MLP neurons of a small language model. Each row is named by its layer, matrix (gate and up: input weights; down: output weights) and neuron, and shows model dimensions 0-127. Each number is 50 + 12 x the weight over its row's rms, rounded and kept within 0 to 99. A neuron's up and down rows have the sign that makes its largest values positive.
A block is one neuron, or neurons of one layer that tend to fire together. Before each block is what it responds to, as a language model described it from the Wikipedia text at the highest values.

Responds to: Words opening a noun phrase before its head noun, mostly in railway-station and train-service articles (Former railway station, Regional services, scheduled halts), plus other modifiers (military occupation, major river).
L11.gate51:60 48 65 39 45 66 46 56 52 63 52 71 40 69 48 42 53 42 43 56 63 46 41 39 49 51 51 52 20 40 75 32 58 57 36 55 43 52 49 37 45 48 58 59 48 54 50 60 53 48 41 45 39 64 56 55 51 62 45 46 35 40 66 47 61 42 37 62 34 69 47 46 57 47 48 58 34 39 47 39 61 45 37 60 55 32 60 62 52 40 51 48 39 80 33 42 47 52 39 65 54 45 78 11 41 56 48 42 67 24 39 59 60 48 29 60 54 50 57 47 47 43 53 45 25 56 52 58
L11.up51:54 57 37 38 40 55 44 58 68 42 43 56 69 57 45 51 58 55 44 57 43 43 52 50 54 55 72 55 49 50 50 59 45 52 46 58 54 67 42 52 58 26 48 39 39 58 38 39 45 58 50 57 37 46 48 47 62 82 45 38 38 37 51 45 67 52 75 35 48 48 57 60 42 35 62 40 48 34 49 53 77 61 67 70 56 60 53 51 44 17 35 47 51 49 31 51 64 45 47 40 49 67 38 35 52 46 54 64 40 52 40 37 35 45 77 61 61 34 59 35 48 68 38 41 34 73 47 60
L11.down51:34 50 65 68 50 53 66 40 60 64 76 26 51 40 55 51 30 50 50 43 63 53 60 48 53 38 56 59 40 40 70 53 61 68 67 58 23 53 44 22 58 57 46 40 45 31 65 63 65 38 59 51 60 36 46 43 48 43 51 48 15 42 57 39 56 42 61 41 42 55 52 34 49 59 61 53 69 61 52 72 53 40 52 48 53 42 60 70 71 49 52 56 59 65 53 58 71 40 64 52 58 67 46 41 42 49 72 63 51 80 46 81 53 33 58 38 40 49 38 43 54 53 54 59 50 41 53 45
L11.gate401:50 37 49 57 68 25 29 57 75 49 64 32 51 61 46 41 80 87 58 35 57 43 49 80 58 32 51 43 47 41 37 28 59 57 55 41 41 55 29 56 23 42 41 27 33 69 37 51 44 52 54 39 35 56 47 34 50 69 60 48 54 44 45 58 61 35 40 56 52 52 56 57 39 48 68 52 54 57 55 44 71 54 52 31 43 38 53 58 49 44 47 40 40 41 35 68 51 50 49 36 49 37 74 52 54 53 51 47 52 50 52 47 43 51 46 63 57 44 51 47 45 59 62 48 55 61 78 50
L11.up401:67 65 57 45 41 63 42 54 56 89 55 30 42 57 67 37 55 61 62 59 70 54 45 59 62 43 44 68 55 49 43 51 62 49 48 50 45 53 65 43 32 45 41 36 40 83 39 40 74 37 56 37 28 40 34 39 55 42 73 36 52 50 53 42 63 28 37 57 50 51 55 65 55 55 63 53 25 41 46 45 55 44 66 49 36 46 41 54 47 37 49 30 37 65 45 51 67 58 59 53 35 32 67 52 52 52 61 43 59 40 39 51 42 55 76 68 54 53 73 70 62 48 62 35 49 57 55 32
L11.down401:56 26 58 45 53 59 55 38 61 51 57 33 64 40 59 53 33 25 72 45 51 54 33 57 59 48 26 61 62 53 73 31 42 50 52 62 44 59 51 53 47 27 37 46 60 62 45 49 49 46 56 45 59 28 30 42 55 43 42 42 35 52 63 46 42 30 50 51 46 37 60 61 53 55 43 61 63 65 49 51 56 52 45 52 51 55 59 56 62 52 79 73 53 28 58 51 71 52 40 35 47 55 56 53 44 72 71 56 44 51 81 30 44 52 47 48 62 67 48 31 39 29 60 45 57 58 25 60
L11.gate415:66 59 55 27 60 48 38 41 53 60 53 52 20 48 49 62 55 52 48 41 34 48 54 35 68 55 52 53 28 39 52 57 57 63 52 39 37 70 34 37 61 20 46 54 65 37 58 45 56 54 65 40 47 45 60 53 42 48 70 38 61 44 54 65 62 63 19 60 52 28 46 39 47 51 31 59 56 54 53 72 71 28 55 39 48 27 52 47 36 43 40 41 75 58 65 48 50 35 63 57 58 50 60 45 45 59 51 48 40 39 70 59 54 49 37 52 70 25 43 58 39 56 37 36 45 44 61 66
L11.up415:38 71 62 21 37 59 43 47 47 37 35 42 45 45 43 50 66 46 40 37 52 48 58 48 54 59 67 39 58 50 49 42 57 65 31 50 59 74 50 68 58 56 46 40 41 50 41 22 44 53 37 38 67 53 50 57 57 49 42 44 66 60 66 38 62 57 57 46 38 33 64 59 69 27 31 34 74 63 42 77 71 64 33 35 67 36 54 34 58 56 50 67 36 78 27 26 37 52 49 62 43 46 42 51 44 70 44 48 62 64 46 51 53 58 53 52 55 55 42 53 45 30 43 50 53 43 54 38
L11.down415:53 54 51 61 57 31 47 72 62 54 47 57 24 41 63 53 52 39 55 52 46 46 45 43 48 43 49 64 56 24 48 53 54 63 52 67 45 59 54 38 56 50 54 36 59 25 47 67 58 35 47 59 26 42 66 18 40 65 52 73 34 52 41 55 49 49 44 42 51 63 42 30 48 67 45 46 61 42 54 60 78 41 26 58 32 51 50 62 56 44 54 55 41 41 46 55 51 48 86 50 44 66 86 56 43 38 40 31 52 40 54 61 73 53 33 33 48 40 48 66 45 40 26 74 64 46 50 30
L11.gate1184:57 67 66 46 27 59 47 31 45 59 46 62 44 66 38 51 57 26 56 58 87 39 44 46 47 34 47 61 46 55 45 22 48 67 25 68 41 62 53 68 53 60 47 47 46 45 41 31 73 56 64 58 48 48 43 45 52 80 58 67 56 50 46 58 47 40 70 32 40 20 52 32 70 53 48 53 41 58 29 43 70 51 61 53 48 36 58 55 78 43 08 35 56 48 46 43 53 58 54 54 63 44 46 62 30 44 44 39 65 44 52 63 36 60 52 51 59 50 39 45 46 50 46 52 45 46 57 52
L11.up1184:59 34 51 41 49 50 50 49 56 47 68 55 54 66 37 47 36 57 63 54 49 44 55 76 56 62 62 42 53 62 54 54 71 63 65 61 57 52 24 29 59 46 39 25 46 35 65 60 56 43 48 48 82 51 28 70 43 56 63 61 59 66 63 49 56 63 55 41 38 60 61 33 51 45 59 33 59 68 53 52 36 39 57 40 52 53 47 47 37 52 41 26 33 65 38 56 50 65 54 53 56 58 46 46 44 57 51 53 36 45 64 63 58 55 56 71 58 49 27 47 73 43 62 58 52 47 54 44
L11.down1184:46 48 52 44 43 57 36 56 54 67 27 33 56 25 66 67 42 50 60 72 62 61 67 54 32 32 46 22 50 42 50 58 34 28 54 42 53 57 45 47 47 39 57 62 56 46 56 57 38 56 51 54 60 50 57 62 61 54 51 52 53 51 52 37 34 46 57 63 63 66 44 78 70 61 53 66 42 30 62 56 47 66 49 48 44 65 54 43 51 63 49 54 53 50 62 32 38 38 52 33 33 46 32 36 63 60 61 59 29 50 41 48 48 63 55 42 41 51 60 59 34 67 56 48 49 49 63 70

Responds to: First word-piece of a verb split into subwords, right after to, a subject or a relative pronoun, e.g. ut(ilize), dec(ide), prom(pts).
L4.gate444:54 31 54 52 34 64 39 67 63 74 52 47 53 56 47 57 60 47 43 54 51 40 42 44 50 45 61 49 39 35 29 52 41 38 57 49 48 59 57 35 55 43 57 62 41 35 37 50 42 44 51 77 50 43 42 44 43 57 37 51 64 44 46 34 51 74 37 51 47 64 48 51 48 43 59 44 73 73 57 65 49 40 48 55 46 66 45 67 66 66 61 28 58 35 51 57 40 56 61 57 33 37 48 48 56 47 77 58 40 47 46 61 62 54 53 36 54 76 66 56 48 36 46 67 43 61 44 58
L4.up444:35 47 50 70 54 57 53 51 64 43 50 50 36 63 56 53 54 64 42 58 61 20 64 57 36 55 40 53 47 43 30 48 39 43 50 50 49 64 55 54 60 50 45 71 36 60 42 47 47 51 46 62 43 61 27 60 60 38 60 52 49 46 66 47 45 44 25 34 49 56 37 37 65 42 53 38 50 19 42 35 44 42 67 69 66 55 30 47 58 66 54 55 34 62 45 65 54 51 51 68 52 59 54 41 57 46 60 43 55 61 50 48 43 33 61 37 46 51 44 48 47 59 51 31 27 67 57 53
L4.down444:51 47 43 56 49 65 50 43 38 69 46 43 33 54 58 33 54 33 22 48 64 25 55 40 57 37 46 50 45 58 61 57 64 49 52 55 53 61 48 56 47 61 43 67 66 36 32 58 59 54 33 58 59 39 49 43 73 42 49 30 52 39 47 37 48 72 44 38 42 60 68 59 55 52 53 57 59 45 36 44 47 51 46 44 77 46 46 51 62 54 30 51 69 58 37 56 59 21 60 59 34 41 50 57 55 77 43 49 65 45 52 49 54 46 38 49 58 44 49 45 58 31 61 48 49 43 41 27
L4.gate736:67 38 55 79 51 60 47 57 56 56 46 51 31 66 53 52 64 41 58 83 41 48 56 44 33 61 51 46 17 31 39 36 44 38 53 36 37 55 29 68 35 47 31 64 58 41 57 57 41 29 33 61 43 52 48 63 35 20 48 88 50 52 29 51 39 48 60 49 56 49 40 47 66 38 60 59 53 43 64 53 37 53 64 73 56 50 33 43 50 55 47 21 47 28 49 54 10 38 50 45 55 47 55 50 36 33 49 55 43 77 59 51 43 42 51 50 45 62 47 62 41 47 48 67 43 64 74 73
L4.up736:54 45 54 48 42 62 52 65 42 63 28 48 59 67 46 64 44 53 62 72 38 35 50 56 62 62 55 50 51 39 34 53 40 37 44 35 50 65 36 81 53 49 39 60 56 66 61 58 44 35 43 42 64 38 60 71 69 54 48 54 55 63 53 54 53 49 40 52 52 50 58 46 53 44 47 43 55 32 77 70 47 26 53 67 80 44 44 34 49 76 51 45 46 61 20 62 55 53 57 46 32 45 54 58 58 50 75 56 43 40 59 51 64 50 44 38 49 92 43 41 36 47 43 50 49 60 68 64
L4.down736:51 53 64 59 45 58 36 57 52 51 56 55 64 51 46 43 66 48 46 70 70 41 63 25 50 54 28 52 53 36 40 51 54 47 48 44 49 52 47 26 37 62 34 44 53 53 32 47 59 59 48 64 45 49 54 59 41 22 47 48 45 40 35 79 39 60 45 59 53 60 64 58 40 60 49 43 50 49 64 63 34 59 48 50 51 45 58 61 46 51 47 15 45 63 48 73 71 33 46 73 68 40 53 47 59 47 55 64 54 43 55 56 39 45 58 45 48 62 50 60 48 64 65 32 54 60 33 32
L4.gate928:47 43 53 61 51 83 47 61 77 25 66 42 28 53 38 44 34 57 46 61 44 40 47 59 52 53 53 42 37 63 40 38 51 41 51 42 49 51 49 55 73 52 39 46 38 47 50 47 45 52 48 46 76 40 52 73 41 29 35 55 29 44 36 51 48 19 61 44 39 44 42 34 44 45 45 48 44 23 72 40 47 51 72 72 51 62 41 42 59 58 39 38 58 51 39 58 53 59 38 57 38 60 82 56 42 50 66 40 23 61 64 65 64 33 55 37 51 65 39 54 39 37 55 47 47 56 51 76
L4.up928:47 44 55 66 56 57 51 49 66 32 48 39 35 33 39 36 53 41 54 58 33 37 29 55 49 68 46 34 34 53 35 57 66 31 57 51 59 44 55 79 59 40 41 57 55 53 58 26 34 44 45 68 54 48 28 69 59 44 49 39 59 43 48 49 57 43 52 32 54 60 61 50 45 40 30 52 55 38 59 53 38 33 79 57 68 55 39 61 46 66 46 28 52 64 40 45 56 48 43 56 46 55 62 39 53 58 55 33 30 50 47 34 61 28 41 39 44 77 43 47 62 42 45 37 30 56 56 51
L4.down928:37 33 62 39 56 40 43 65 54 48 44 51 46 53 48 53 51 46 54 33 41 53 62 44 56 44 28 62 58 66 50 27 41 79 60 37 52 55 34 31 56 65 53 52 40 51 40 45 71 72 54 55 35 53 47 61 35 54 63 58 47 60 57 50 37 59 34 38 44 46 32 38 53 70 46 60 24 39 51 58 63 45 66 75 47 35 70 51 68 37 41 42 46 52 36 81 55 80 46 81 62 24 65 59 45 66 25 52 46 41 46 44 57 57 56 48 45 58 46 34 34 62 63 44 47 83 51 32
L4.gate1016:48 78 47 52 47 54 58 54 42 53 45 41 43 36 60 68 56 61 54 53 51 45 69 59 40 53 39 60 57 26 25 62 39 29 54 50 54 68 36 68 65 49 38 51 26 31 48 41 31 50 74 45 56 49 30 61 62 33 39 46 37 34 40 61 71 40 62 57 56 64 45 27 40 47 48 36 63 57 49 59 28 24 28 53 54 78 54 27 60 52 45 32 50 50 37 47 47 40 45 47 52 64 55 62 43 51 44 71 57 43 46 43 40 34 59 47 62 67 54 46 35 52 47 32 42 71 55 54
L4.up1016:42 39 65 63 58 60 64 37 44 45 53 43 45 65 47 61 33 35 58 53 21 71 49 55 44 79 72 62 42 35 40 47 39 46 51 29 47 25 32 45 49 51 55 55 31 52 69 48 55 34 43 55 55 18 85 60 40 50 49 88 38 46 48 28 52 59 30 48 45 47 56 46 41 41 36 41 39 44 57 61 29 41 46 55 54 33 50 51 60 47 53 41 42 29 54 57 37 40 46 41 34 52 67 44 39 34 50 28 59 59 68 46 23 45 52 25 48 66 60 53 68 50 64 57 46 51 46 66
L4.down1016:53 52 53 50 48 57 44 60 50 47 50 67 48 34 54 72 53 58 51 51 69 31 50 49 44 67 30 44 41 39 36 62 47 48 67 69 60 52 50 43 61 60 42 68 49 47 17 52 62 75 62 52 65 56 42 43 56 42 38 43 63 49 54 59 60 47 36 27 52 56 49 59 46 56 62 69 55 45 44 75 31 64 42 41 66 49 55 33 41 58 46 50 41 58 36 82 11 39 48 66 59 36 54 73 50 52 34 75 58 44 49 41 50 53 49 64 56 58 45 46 29 49 52 56 66 69 53 43

Responds to: Short consonant-cluster pieces opening or continuing a split common word, such as app|l|ause, accomp|an|ies, compl|aint, expl|ore, often after a or the.
L3.gate1262:48 51 49 44 30 52 59 48 44 29 44 61 29 67 50 54 53 59 56 67 76 49 30 55 68 48 59 65 58 45 26 48 42 21 57 63 47 60 55 49 46 40 48 40 53 37 45 42 55 50 51 52 55 46 63 63 46 52 41 56 59 56 57 49 39 77 63 47 62 53 21 47 38 24 34 49 39 47 57 58 38 54 36 48 59 44 48 27 51 58 81 20 48 50 58 48 36 44 59 60 31 39 47 40 35 61 43 38 29 40 37 71 55 51 42 41 37 56 57 38 52 37 36 79 43 59 54 42
L3.up1262:48 50 53 45 36 49 60 60 35 61 28 43 48 51 69 58 56 49 48 73 39 48 44 48 64 49 64 53 45 39 44 45 57 57 91 39 37 59 40 44 53 45 35 59 50 54 54 49 37 61 64 49 68 43 31 58 54 32 31 35 35 49 40 44 38 37 65 40 46 54 72 63 60 45 33 53 57 46 58 55 45 40 37 49 72 44 38 45 50 49 46 48 49 73 55 59 53 48 53 44 77 73 51 44 43 49 44 41 54 36 37 48 39 43 38 34 57 50 41 64 62 59 62 74 50 60 54 36
L3.down1262:33 27 78 52 52 54 50 30 67 48 52 51 30 61 36 45 48 47 42 64 66 38 36 58 53 68 70 45 75 51 54 34 40 54 52 42 61 46 65 56 53 52 42 50 35 19 28 59 54 36 57 63 38 48 61 56 44 46 45 49 53 83 60 56 43 52 45 73 49 27 65 45 44 55 56 77 53 54 52 59 35 32 50 36 56 52 33 51 23 74 60 37 36 56 34 62 68 49 38 60 29 14 40 39 51 45 34 64 43 60 50 57 34 59 53 61 55 43 74 49 51 43 41 69 47 27 39 56

Responds to: Word-initial fragments of multi-token verbs right after a subject or auxiliary, anticipating a suffix like -ed/-es: adv(ocated), superv(ised), partn(ered), trad(ed).
L11.gate16:44 43 65 33 45 45 44 45 43 30 44 38 30 54 40 45 28 61 42 30 46 59 34 35 37 48 50 48 50 40 60 47 34 39 44 43 33 59 25 54 49 49 37 52 44 41 40 46 52 70 39 41 67 52 50 35 43 59 71 45 55 62 59 69 65 46 46 48 47 42 63 47 50 36 47 65 56 46 38 50 51 46 55 54 61 42 72 68 55 47 48 25 49 63 36 35 49 54 52 37 51 45 41 40 62 52 47 44 28 28 47 48 19 49 55 37 51 40 58 55 53 44 61 50 49 57 47 39
L11.up16:47 45 68 68 53 42 41 54 64 37 38 44 40 24 43 37 73 61 45 47 52 52 72 74 63 27 64 32 53 37 48 54 46 61 59 59 46 45 54 56 71 50 44 50 53 63 31 62 50 40 40 32 54 39 26 42 48 51 39 42 36 40 85 48 44 41 42 43 27 51 38 48 41 41 43 44 25 54 60 53 37 60 66 38 53 48 50 58 50 44 39 39 37 43 54 49 44 48 44 42 39 38 43 62 39 52 41 32 60 78 27 54 34 50 59 33 36 53 37 48 64 58 59 38 40 56 57 58
L11.down16:53 73 57 40 36 38 53 55 66 48 38 41 54 43 60 63 52 51 42 33 63 53 68 51 42 78 57 50 52 39 57 46 27 42 43 51 53 28 66 43 54 50 34 75 34 55 44 68 32 51 49 38 48 35 40 58 63 49 33 47 63 36 65 49 53 62 50 35 69 51 76 40 48 46 21 73 31 54 52 49 39 67 52 65 49 51 43 69 45 32 56 42 54 59 58 32 58 42 43 51 30 40 55 44 27 37 60 45 50 74 46 88 43 48 49 41 40 49 38 40 55 38 62 67 48 51 45 34
L11.gate338:32 52 61 58 42 46 51 46 52 41 70 58 40 71 34 51 38 82 36 64 48 63 60 67 51 44 49 49 52 68 60 77 38 56 44 60 36 65 35 51 54 59 44 55 55 42 49 45 54 48 34 42 40 57 40 60 39 32 60 49 49 56 55 99 51 19 52 64 37 58 39 43 23 65 44 38 40 46 61 50 49 28 28 64 70 29 63 39 57 44 38 25 33 35 34 54 43 69 18 56 40 43 50 44 40 56 57 75 49 54 47 55 67 44 67 66 37 51 29 57 33 68 54 37 20 67 37 52
L11.up338:58 51 59 57 49 67 76 39 60 22 44 51 28 43 47 41 45 48 46 49 44 40 44 47 68 49 33 31 50 59 65 50 43 42 47 57 50 58 21 73 36 56 52 48 69 66 31 38 63 58 39 67 73 45 45 52 48 45 58 38 29 46 39 42 35 47 44 46 26 31 42 39 38 49 42 64 55 53 28 43 33 49 64 42 53 51 68 26 62 39 50 40 40 46 59 56 70 38 51 53 57 52 64 73 45 57 40 44 36 42 44 53 72 59 56 42 53 34 67 50 51 41 38 40 50 27 59 62
L11.down338:47 40 70 54 47 46 36 48 45 55 45 41 61 50 42 49 51 63 44 56 66 43 64 61 39 64 57 55 29 39 35 56 44 53 51 51 54 34 48 36 67 51 68 58 36 33 65 64 57 52 37 29 56 60 51 46 46 46 59 49 36 43 75 59 53 46 48 48 35 59 44 46 35 60 66 51 32 50 73 54 48 74 43 61 44 43 54 10 43 49 29 46 46 36 53 46 72 73 30 44 49 46 56 30 67 69 56 56 54 55 47 50 42 32 42 78 51 50 35 31 30 86 39 57 32 77 38 45
L11.gate1004:43 44 59 46 60 54 50 50 43 48 47 35 40 38 35 25 62 44 28 55 37 20 56 33 53 60 49 47 34 38 51 48 70 33 58 46 47 60 46 38 60 59 40 81 45 45 38 66 65 60 42 47 58 56 53 53 42 64 29 50 67 55 49 40 40 57 27 27 34 30 51 46 47 49 64 86 40 54 56 64 54 53 57 25 53 59 23 68 29 46 49 38 50 46 40 51 41 40 38 53 33 64 47 39 50 24 49 50 49 43 40 42 62 53 46 53 54 51 37 54 47 43 55 66 59 50 63 57
L11.up1004:61 47 43 62 57 32 46 72 34 57 38 51 54 49 59 16 49 45 40 27 46 54 55 61 28 31 33 41 16 37 52 45 55 45 50 38 30 59 45 39 52 68 42 56 71 48 38 64 50 22 49 61 55 57 61 30 33 33 27 44 57 63 37 55 55 47 67 57 64 49 64 43 49 44 51 68 48 61 67 45 49 37 48 61 42 40 44 46 26 51 43 35 50 30 33 69 64 32 58 53 42 50 49 46 56 32 53 21 54 53 45 58 47 50 43 54 48 46 43 65 52 70 61 49 63 52 36 55
L11.down1004:42 41 61 46 60 63 39 68 36 70 45 54 68 42 30 56 39 51 49 56 44 27 48 80 47 50 33 46 31 60 71 53 37 66 56 69 27 55 58 37 60 66 59 61 52 62 37 74 56 67 64 47 63 39 38 51 38 42 52 59 48 43 52 52 50 32 48 39 32 63 42 27 57 22 69 40 62 57 40 39 19 41 54 41 36 40 44 51 33 49 49 51 33 52 68 48 49 63 27 57 28 46 59 61 57 56 56 55 37 41 44 36 45 39 64 45 47 72 25 61 47 39 48 55 44 34 56 58
L11.gate1267:43 49 54 51 39 51 28 56 49 47 70 42 56 46 72 57 56 66 45 46 40 53 40 58 72 54 42 42 62 31 58 41 74 59 50 36 39 55 46 50 40 60 52 62 49 48 40 43 70 37 53 47 64 51 38 48 36 54 63 52 45 44 49 39 66 42 62 63 48 43 54 53 23 45 45 56 29 38 47 65 49 43 78 30 57 65 36 65 46 36 53 47 63 45 30 38 53 69 59 72 41 31 42 59 50 48 45 59 52 26 45 41 62 50 38 56 50 24 72 37 57 65 58 32 58 45 53 64
L11.up1267:56 44 53 61 55 47 32 48 46 63 60 63 38 46 31 34 62 33 38 35 67 54 62 73 69 56 69 35 63 60 48 56 59 42 45 68 54 59 33 53 36 34 55 52 45 55 45 32 44 79 61 56 44 39 44 43 55 65 67 60 52 49 31 54 43 53 58 35 38 32 54 45 37 54 38 49 47 73 58 46 57 60 58 61 72 48 36 66 60 60 46 59 48 45 57 43 55 49 45 51 54 46 63 54 55 48 41 36 51 38 58 41 39 38 63 70 59 76 48 20 28 63 51 45 43 34 53 57
L11.down1267:65 53 49 33 33 48 47 43 59 45 51 57 69 34 48 46 45 26 54 63 42 57 56 61 56 61 61 53 25 66 47 43 56 45 56 50 59 36 45 37 63 69 48 63 60 53 37 34 47 51 51 48 62 46 61 71 47 48 38 67 56 39 46 36 67 36 53 48 47 62 57 42 63 31 27 50 61 66 41 60 57 57 57 46 59 47 37 45 65 41 41 53 61 52 52 20 79 39 66 63 36 36 37 57 49 62 63 39 29 48 68 55 70 39 65 22 41 50 35 61 57 45 36 47 50 42 58 45

Responds to: Heads of multiword names in factual prose, like railway service (passenger services, Main Line) or military (US Navy, World War II), plus commas or "and" after years.
L3.gate752:41 36 56 66 47 58 47 48 63 32 53 35 60 73 49 27 35 43 70 49 60 44 39 50 60 37 33 39 30 57 78 35 44 52 47 47 37 32 26 28 52 47 43 33 36 47 50 42 41 24 43 51 52 45 34 33 60 64 65 53 21 56 58 53 66 49 65 44 56 50 60 35 83 63 48 65 63 59 67 76 63 54 30 45 57 27 67 58 46 48 43 34 58 64 49 27 27 48 55 31 56 56 56 61 56 75 70 60 66 43 39 53 63 47 63 60 47 59 40 53 65 62 51 45 53 67 63 40
L3.up752:52 61 53 38 34 33 58 55 34 47 47 44 59 28 63 40 56 52 42 48 62 32 71 48 50 60 52 49 40 17 43 39 47 41 51 43 54 61 55 82 68 48 52 62 24 65 68 49 49 58 48 51 39 42 45 66 33 64 59 62 60 50 24 54 74 29 71 67 53 33 56 63 53 58 35 66 59 33 40 50 76 52 61 45 55 60 59 70 55 59 48 43 56 76 38 57 72 43 46 36 56 49 37 34 58 35 49 48 50 49 50 57 38 77 53 58 52 44 58 61 66 36 84 35 65 65 48 52
L3.down752:43 41 54 42 35 59 60 46 50 31 43 37 58 42 58 59 55 64 47 49 46 31 40 49 43 62 51 40 54 60 45 38 74 62 69 61 53 57 39 60 42 54 40 46 59 35 43 66 56 43 50 46 38 47 48 42 42 35 64 69 52 35 30 35 70 37 45 57 46 39 54 66 43 55 60 47 68 44 48 30 54 40 47 50 51 39 45 55 53 67 68 65 66 50 66 72 36 49 56 53 39 15 39 71 73 55 50 35 44 66 47 47 45 47 69 50 56 43 30 32 23 41 61 55 43 57 48 39